Weights of a small transformer language model: normalized queries and keys.
MLP neurons of a small language model. Each row is named by its layer, matrix (gate and up: input weights; down: output weights) and neuron, and shows model dimensions 16-111. Each number is 500 + 25 x the weight over its row's rms, rounded and kept within 0 to 999. Numbers have three digits each. A neuron's up and down rows have the sign that makes its largest values positive.
After each neuron's rows, "fires before" lists the tokens most often just after its 100 highest values on Wikipedia text that the model never trained on; "fires on" lists the tokens most often at its 100 highest values on Wikipedia text that the model never trained on.

L10.gate184:478492555456509545506466538507501517507478536487502479525526490518494524489495489505447537542488505517519528522499510437495513469489529513511525513505504508478466495449480483450507485477459473511529489489488501472504453534529476538495506507537504501476521496510525505502500479444492545471
L10.up184:480499492489519504509519458482489482512526529497494531476498520523472540471465523527501507482535485474471502486506486498517514531507496472499509484549485439571491563504509530518487524483472517553504501500542495546507499515491489511511487540462492428474518480518531516528508504506471484502
L10.down184:503462521489514518480529476500475480497521458474498479526526481496519493545521544530520490493527477536522450525502491496545509497496513517508514500470463533424500467495482481477525519513505452469485479528477500531467503526544480527473509495542493513488481445513509548490521501519497504482
fires before: "le", "lect", "un", "u", "k"
fires on: " col", "ol", "u", " Col", "ang", "uc"

L7.gate303:529496516471498492511469503504497488539526513477552472515481470494504479460477477508524466506505489481500471475459467524504493500503512503484523472521507502454493465465500489512459518548496511517494465516522489558488559529502519494550468516519470444494513484494513538528517528485545458488
L7.up303:483502447503520482487516477515529473485481515493515519514496533495483487514450509539511527484518514456479509518462545495502483502532469467532472524495521531468471476501494448515490483511503487532536509510547520516521506491498506493461460462497527538495515476496517488537525473468522497490
L7.down303:492533497489485478530507501523517536500504524471513490494497458559480517505490473531458504499470491471484433514472506469493448438466469468515520498467512491504517511511544518484475492476531505534414467495528473542509533502544502499481515449519517511513487489543501513466499483513537519506
fires before: ".", " |", ",", "°", " m", "5"
fires on: "2", "4", "5", "3", "6", "1"

L5.gate260:474489527481510469485520501487523537522491493519499517487481529516475500539511526496490480507513478444506448481530503535518472550529556526442469477519581512490502524496475521512480477522514470527475490490507459495506502554525488522510501486503476503554505489574496458527481494488484535444
L5.up260:468486414513506522490571507505511464504501511489496530572527485532493499524468489526489470497514513465503536519475520502533525481530478470480459470500534499498477523514487514489519518523497472492495505516509493488519511503457492493496512524498482507506500526446505466494476489547466510514
L5.down260:492526572522482512546494492538480513493522558486440481469478521502529549473513522499499514490530464495517508549499506473529484512543537490497537538494534509493514550521526497510546500490499508463518473494544516512519506494486511522478512505500513498562466519508493466499455529491462500495
fires before: "ia", "ar", "ot", "al", "an", "ict"
fires on: " v", "qu"

L6.gate132:471515457484495505503517493508478519518543493550535535489535484544495514510450492505473521485465518508505528556490512498508485497530548530488514496524487457486495494463445491447511524482469504542541494476489443510443449516503511476487520515468498456494471510472479498576485490493503510472
L6.up132:476516502487520498472481499510526477493518465465497534487555511513461516524446492455474476489491489492499513503521509533502499496497525519528507471485520494481479504491508475450485467501500499474477496451542505514516494495504490501508552472567514461502470479506505486485489527483495477523
L6.down132:503509525535498503499495503486451530500506539503511504506493479480530471515463477498534492495500497511499495536483471527536509442511471473485495502468457501495513531505498513504479471506459520506485508495521493518472505492501532502509513489487439515481540516481534480539497480530486517484
fires before: "ar", "ild", "ie", "ang", "air"
fires on: " ch", " Ch", "ch", " t"

L2.gate359:502486517506504513500496480500503509504470488509477542485483463478487465508504541494459525432511532532522486458521480493500461515462467534495503483450497518505521526533517529555478481534512511512507476520469543488507501465489489478529508499480492489558490485517511494508428465490456521533
L2.up359:478515514518479515490533445502480533482447500517449533529495498506533462518495526486493496526510483485468420449496487508529481470493487501522530501526520508498513519515495492487465515545495470510523456524541531511492527514485484475551496492509480506509545493467500476520486468519503516469
L2.down359:483513494507480492522488547489493436494521527518517441447517551525496521477473480500573471514505496482483524542528543481459503480515526503497519525523517456484481503484530495539532518493525529520506550518469485490503449516517485539478493519543467527440484516524497508494520507524543464508
fires before: " States", "N", "E", "5", "W", " K"
fires on: "°", " United"

L2.gate342:493500516513519518525482495505513508527496479498511492507525461489522497557546510508453482486481489503529518498480452494516523462537504490501481518546488521528490532549548443529503479526505510536530470497513511512503507493511503493495505517463525501488485474512523486479471478486492525541
L2.up342:514499503475529490451541466509505496499516538510497499547507513522493570494561503503526478510421503533511518479530510500457499478484480492495490470480501501511508510488516487489521513457458531551516536536524504465506490518521450500488479513467485461496490475521515534494501511497477539541
L2.down342:466511538473528497496515499493486522501481517457510468502544462510502470512463508512494487507481472530502449466569515529512496528492507465509510476469500526469489497476527516527495479494496531514494494480500508471514500539511474491484507517471505490494512486522530513458480483511536480511
fires before: "le", "lect", "and", "um", "un", "m"
fires on: " Col", " Comm", " col", "om"

L2.gate437:502488502549504516449520492527497517482525479485517519515499505481476508483522542487536533476507488457502524505489484494482507482457542519582442483501506473499559525494493507504523530474481537537478500507484480489517519490475481509497496500518474491526511475488495485509525538509527540478
L2.up437:492506460564492485449519497522516556512482449486531494484435536491511493494481504533504456516528499478471494499466498495487517497467493560504481511507495507528488477509545478464518450498484543515493511529524462547490504532489487526571472485562488520514486512519525541466517509522499479458
L2.down437:514509492502470490497467504487486550511540484505473488501512488525466517463531459493491488517548524497515484527506500478521485492467453493474524510503486477512513513489457539496516523479501472560506513529513496502515512487510471535556485465534459508505485510462498534511530522493497480530
fires before: "oup", "ad", "ound", "and"
fires on: " gr", " Gr", "gr"

L10.gate376:480481504521540510449505507545523497508496503512458524475476496517498474501499484494495476482500517525465486491535483477495473531512497495518475529504549505516527522478486508478528502521518482514526519508513508497505481524470500505474550466464508510513506490537489508484439498497530465455
L10.up376:529464503522502557489519510506491506488454511483483519491490536478470497478444466498514522509493499517451501532511499511510535517493537523493464460502550533507483475520483508490502508493492536508508527494493489499503512448462493534473495559517509516560489480481537468530520500471464494492
L10.down376:500497507472535501511487514520511507549518516563456514479438508492514524464463500499538465494539512497531532546490520494478495556543516475508542515474507496489491570491503501509495497480520493514488490487508510513546524479518554516458476540539495505519517511493533487502511475477507521498
fires before: "ar", "is", "ion", "al", "ol", "ional"
fires on: "g", " qu", "v", "qu", " v", " reg"

L10.gate232:506549530502465531489534472469523522505486449495497510513482488500542493491509482482469491487503483520542513512512488477512534496474476504483535509482493452465504476507487467484514513493510515508520495522450505520533469531508509506498534507484565484518483515498505503537583513479520480510
L10.up232:470546532530508492507509486517458497479521453517497487506503534517521503508480512539521511500474511516514473464510532471475494482460510490507494482468526533560491470483510496483479510488503497526510497473526482471503521512489500495523532536463488492497501578478491512513534495490531461522
L10.down232:516459515494474535476502522493476503524511522525492483539510471487492503492518486507492497531460558466515529501505541519507509498459489491530494511517536419497495536454485488483450502553450520525487486523492487508495497517505464516462508471521462499492464501527476503490496489477514485481
fires before: "ch", "ce", "c", "z", "0", " p"
fires on: "ear", "our", "mer", "man", "at", "+"

L7.gate8:516456502527482502524531517488517489495469490483482487515496487520481461484565463489469506506496479493530533522548516465499547461488547521457481528498467533465471485522469494532507467461485481505522530485570549499477507468495503489502499514471478533479520487484539468475501470503505490528
L7.up8:486496522509530498506493516480506459536522488509490489518509528534485478511482548522481472495492508506502554534548491523502538524503488499526490502487527501492528524537515543500496507506507508501541502486468487513522507507501497493457464497494465512496507495528484526485462509484492499521
L7.down8:504499530511516503544478521516503504547528488498519469493523460524522486493495476483470486506523501538439490457495481485549433491488516537521466474477526519495540478504479474506512496494516501501526497488504469516453524490491510500446500526463505469505509498506515527483534461512494516528
fires before: " |", ":", "–", ","
fires on: "6", "5", "7", "8", "4", "9"

L6.gate106:512519534527510504497526507458517493523498463518521517508476508488514507511470491547513462508489528493519535461505534512449526504482507513521510509524474499486513494507513484450484534533558506489485535490513481510499417480506449463496488424521539537548509487511501483491468516496498536502
L6.up106:544557520522546479476487496534497465543507519505529499470522514504486521518533519560505434518502495504503541467520512550468538477499493514509526525541518449481545467519495506495491476491522487508503546508452467500535438498488502467475482466498503525497531494526496457489504489526529516509
L6.down106:523508488510548498445495530544540503509475487494505521526523502497496500526521508496463535486538487482523485493508474521517522519473472475467488506507476495470453443519522500449492503513513541500482472518495508473473513495487485508461495478494478485497543537543484487515449510501577471438
fires before: "-", " |", ".", " "
fires on: "\n", "7", "6", "8"

L5.gate368:470496444488522502439509476550477506542457489506460468483495482547478535471464474529509532549505471501515505504509480506502484508524505481564483502517526467502482490473492506433486520534461480487491479497540473533509471507492528513502525503497501500531524503523498450501513486499532504520
L5.up368:539528520507515519503453519491498483527457487523499486526570499543527484508492516493487522476494456520513500513509528516486539509529515529548560510497523458500506497541480515526510483532487481542499476479491430485472509479524476477512530518527482475492499508480512536498479510449500512486
L5.down368:458485496469495533462526487460458493476549533519518505471496508487508506503471536471491482521464526494505514481515482490523515464550494503512497488502508522529480446534505475497455483504499508471504501506501564497528494514503487528523461517499477489535500484500489478476526472500471489509
fires before: "ar", "per", "ild", "cc", "z"
fires on: " ch", " o"

L3.gate407:513505509505496505506515496514509549498473518496480518456456472468496555503504492465516504468543504483533533527523540482475523450461471522485476537527456534475506502518510494526499495495506513530513489474509514521518501509501466491536472506530428499466493483503481503504497525480508488533
L3.up407:532464490531477513487502518473464501485510473498475490523519483470505508461514458504468489454467513493468496472510514525479488488522497542518491543521520472510491485498490451524521522536471525528524512507480496481492490540484475484511495502533486545526468516485515483511551507497490505469
L3.down407:537492514534514513514500544537500551493487508563504478507480522495507525548526524492529487534505490519476496510476468504541467524491500488496490468486520507466500505476541441463529480468471475516491511528475534483512527506506504495493491538486462477507503500530549497522464501512500486503
fires before: "oup", "ad", "ound", "4", "1", "5"
fires on: " gr", "–", " Gr"

L6.gate56:511500488475483478491532502508513551502479501503462474510501470497551470515518483532476489497495471500520501492488495460547511486480503551529489522451504484499483516490494538501455490505507538534525521514488499485461455495518509499494494514466487466568468550488478478476537505486526489506
L6.up56:486480469492498531514508504486479493488461499502464493572520517430523467467513474521464502502515542497557543517502522478526488515501520496519520497513519496536536481546515518516445487500483530501493477496499514522515497440528516477479493510513514481501523483491491521494531467520510517507
L6.down56:497513499495482464514535467479503500498517479505503497496486542513503538464500471518482495501471498530476498506537523500455524464478542466501487518532522486470547496487512567482502550472511502503498491511517441536527498541456556519514524512497487485523467484499534506433530518478491507488
fires before: "ch", "c", "ce", "o", "t", "k"
fires on: "mer", " Fran", "ren", "v", "ear", "ran"

L10.gate310:502491508495511477504501477518518495505459531496533526504483563531467499501507505509496484547515507482521515482505557512545503520454498477535527504532497470515483507505477548454463541519495552518486469475502484519489488531510491516496508526518518513534476471458483518548516510483513513495
L10.up310:493502513459487497517500507519499499463526523491503525474496529477477506500490468508487486513523531490540508438494534504513525503486495473488524499472413467499506527563452546508485514550496521501498511498485524520514490488509487493473542495529502548494504452484514518496496534510511543503
L10.down310:505507508486494515526480501483510532539509479485515500518489457482532469498508449477504494495512483503477499508488470485503479540526523493485479506516525509502464506460523473515488511470504462527517498512537480519498529471479476439471475491445525436525501529539489474489489546497465519497
fires before: " |", ".", ";"
fires on: "4", "5", "6", "ased", "ity"

L3.gate369:481516484499545460450512463514491508524508486519546512529469496501443481537472466522512471497476507512471511466502498486507468544496507519467499508518518463508506475531450531475508504545504540500485533505491461519476488481460553539485499522498547508463508503466483502570523470513464430468
L3.up369:501483512498472487446497480531481480515493486469489509485527474515465519507504529511455527524487536526483441547445506491521520517545461486499486481465485513499497442500495519451515484541515473507455511536494499488500518445502482470491470485499527514498519497509493533512508539478486519503
L3.down369:507545503455528499511479475528508473549497518521508508495462534491529496478477505521544464489548471476482528505513506474509502480476528498476495509518515428523487493532487510482521514502522479478542472496524530504489470477477528529496482546483527508502493487533482474521484479510509456434
fires before: "al", "ar", "ad", "ir", "ire", "id"
fires on: "qu", " dec", " qu"

L9.gate32:498493488473497557460479458496502492556545520515522513497506511518512524508501488500495507493528498540542537532495540513474509515519490488482512497524503498494485486513466489496476553491538490451515467584501529497496499531483479509481510476480459503445463516486501449533531501512505483480
L9.up32:556506499490497473505489493458485472491509494524509492547492480509545498480476450510499500466532561495502501544486526530510501519532504455509553510495517478508427463498444492513522537487506512476509511509469485473485482510550491469488544515517496512493490526460534440490534521479497476513
L9.down32:493505491490500512524516499500495491485460492465504488479499505497483488528516528508502502497479526495491502506498464492506504501489519419511463532482500519501513497517519498479502493498507431492464471473471494526539461499480470500542488548488533532492473535513478507520454477498509540501
fires before: "per", "pen", "b", "cc", "z", "ld"
fires on: " o", "ear"